Part of a small language model's weights: MLP 1024 tanh GELU, 14.9M parameters.
MLP neurons of a small language model. Each row is named by its layer, matrix (up: input weights) and neuron, and shows model dimensions 16-207. Each number is 128 + 32 x the weight over its row's rms, rounded and kept within 0 to 255. Numbers have three digits each.
After each neuron's rows, "fires in" lists the words (lower case) most often at its 100 highest values on Wikipedia text that the model never trained on.

L3.up52:128139143124112126112166146147136090093119136107130188085114188099087149108111080086173144096114156030077116215141164154146145134146137082107089094100113169075092162147197153131126098133124181110100082114140157098123126128194120115140164122105141135137090106068146120174179132150149127157157099073094135103102138137085164104135050148148145099112179121155119124095166113154137121150138165060143107124132134129133122131100077189109158159184138187163087196083125113109102159143111135192138126108107152144136169056130104080139109073097136155107139100109166132119171105088139085124
fires in: "a", "of", "after", "most", "whilst"

L4.up835:129199129128113131155193109217155161054149165145139117133147130116060144094160130098131149113118170069103116159100142129126118101147119112164068163134161140148073173151107108119129087076148171106143159191088173163107160114119180101159125135061140130164101109049149163115094110129118142085131095087126089101173149084111146085134107159111092065156144142169190120137119108147121115142074199097180117109190124105155141175095122201125116133131130168144096179112156113107114188151108133139118171116129085131177074076104122079134142148084158157117206109121061164134096137137108108094
fires in: "a", "this", "his", "her", "on", "two"

L11.up326:100179091115171101138098137122085129132135094140136158143115131133023106089117107124106172103148142082139125089153124075091143102128108096155189149145127140060093227115133178105149185125082160137100090198063239105125126118191194100134120173147183095114161132112142142132114182147071136155109072137121069110128116132116116121147138128106179136103161146116124098136139119123153142152086156123162124138147191065082111118098106116149163133125151183159092060034168134121123181184139082153069092116096165175093137169155090115083098138125112092122153133131139135141156134153174159138
fires in: "as", "however", "since", "but", "of"

L9.up683:134147099159098154106148182158083130157174148133151103151123112135105089121172131135118133111091153118112172149056128107087144091201079104069174139106097118164116055107120077141069100122151138103127155128208182106084142053161099063142139115107121157140151152138142101151122127123098142151068119113132132107151142123061134117161087153128169172143143139123113186142095107128165185095139126097178155111127125137106132101124065146147120086097168145117163112091129135142108071110107130091145102122125207100107135114136065127114150141116158145049129071140165165149162127133067162135
fires in: "up", "out", "down", "of", "it", "from"

L11.up332:087203165110092168089118121094138166136087116125121098122194134101130089070090108116068123059158112140117134091120125083134102178108163095146205180125120120173099100105173107098095115163169131109123123121117130156109122110115130115138153118104116140173126170170073183134069170066099147173127089150169142084107142154127150174120119150052121112111160139135140154149152130129161146140117124164179135115207165102141114101162044114159106109190125195119119132152091069178108118112088125115076079136111126101158172173140109098169165072142149159150177106104117114160168104035121098140
fires in: "1", "3", "2"

L5.up446:106160159170113122121187127185078125151116156105142142094149069088108061130130097107163118098161069077111112150132112113115141125144069127088120189102157134052080180081175083114110143131168157103062132123154128168114123116167156146145126187126138118135082142101160080078156125125136135164071123121132069129164144149134077121151088090161160116092144138180128139100135119064110159113168195095170119105148164132139116155141115088152140130158109092129119083083226187151099112172127137062090151147141106107092134125121130049111113086130149125093037158103159174131123125136087155121
fires in: "by", "in", "of"

L4.up603:146188143125094113159086097151118075078100165142124175071131124183117088097107176126138088045142129072136104125094132084112185143104110150130159093169152064092131128164146107167124115109082146147100154115161165093115113124186195112122236081129144165121168134157142125122187084115120119187181081075086061125130147094128099157159108160144172143113119143119155129078087119126156181106105157132148120094096093124102063132142100157159097104152133102113152098106131143139110156094116099154113136137114149150176139144138171113119105139128102100120055148141112135138164111225174127080
fires in: "most", "best", "all", "obligor", "world", "interest"

L11.up719:134136147159185105151135152138168110095163143095143176112163141132117138166165143152072143152123119077170105121098147093208126191122150093080092165074126089130101103099125113079090103118067159105150085184126133127120117161142150155173138122103143128090130104109102185078114115176057093115116088117118119137125108102088109141147116135127108165118148162111150097110129072069122217118160141108103121086147172110163194162122155107154155121095158202107094073099178090143119119142147109150145152143100128121091103145155029104112129148101144126114135139187122143090192173151112112153
fires in: "on", "the", "unanimous", "6"

L9.up857:103151096147140161136166125161113100145159133122133150125132104170106130146125192083117130093136099078148147100175142119097144137149097103145083192143150074118118183125128151078094171153159184123130122157113125144107094117106096112148186165073110117100124075148055143108152149141108111149180075125113127153158102075079149090132102100184183162051107175233104140136078108114182102096132143052165138141203129129152086141109111140130122197143151089131142092096139130110135141142149098135154080127137139137109179088132159180175193170103097123131184136146109084156129133063071065080
fires in: "a", "two", "the", "three", "one", "several"

L3.up677:121119188161049147124107171135142135069116137104119059107105186179118072142063080122171139042141147067108086077121176138125161152182193151116123147157149200095101100161101149136180102100061120082098100083115130109092151145135120138083178115151155121079088085089102153099154139125111125100125146123106126163132141166111129138169099211114132155140128123158120128134136173156114177102117122133134110091104159155078127157144072114116112073165104160114113143104164189102081165187091088126109092130113175105179192152183105095118145157116145166063106201125118160167183126120065156099
fires in: "de", "in", "of", "through", "saint", "into"

L4.up266:148153084163141116127107153217101117164122154087132122105113097072125116034133168114119093109140125098113148157148157121108135171079118161145169180204162093139105130127128128092156105084158129108079143173147152099117088120113157080132171181084157134157039144127107198105153146139122079087151104120124072152122098144085130188149128121115108167147160142143181163155115058144112135085118093152180130125099119103095162116133150167126057117114106106103132131104110148160143091132142161149088140152137114103107094113126138099145133227090159160145123124119112189154155093081053129084
fires in: "both", "this", "two", "these", "linux", "2"

L11.up852:134154095160116137123196109135106121080118135118160166106087117125164141111078080145097137116132121139087106102144167071149145126131107158115121104090089112144101117147129087152113098162110104036134144143133134108122160131172128116085120174169141181142101132124152091149112087106180146137203145115192112088132163184143105170098122131157116181153167140186176164134114046137073142144133173130134111109155109194084124056127108099105156164114137093131087103089114205159054134120100076106154121087152162181198106150112085108074159197113149126128072141171154205092167135130130133099
fires in: "of", "built"

L9.up159:132127117112038086152086164140137107110126165114110133094101180132098131114201132129067139152196077109134152178112095115125188073115099131080076093106124119130073095154212222148163199093099128095142110097101145098106113113146196138120122117113142138139092098110141127140133142103086095153160107155122140146116164171158109058163049179187142109149213117090120105148114099133127203151142180106127133147183124127141184127109140129118125043149061101134097151121121075191093147137118131104140082079108120106126129140121126104142126137163160101139118074139113192161119123090139095107
fires in: "a", "of", "an", "18", "professional", "or"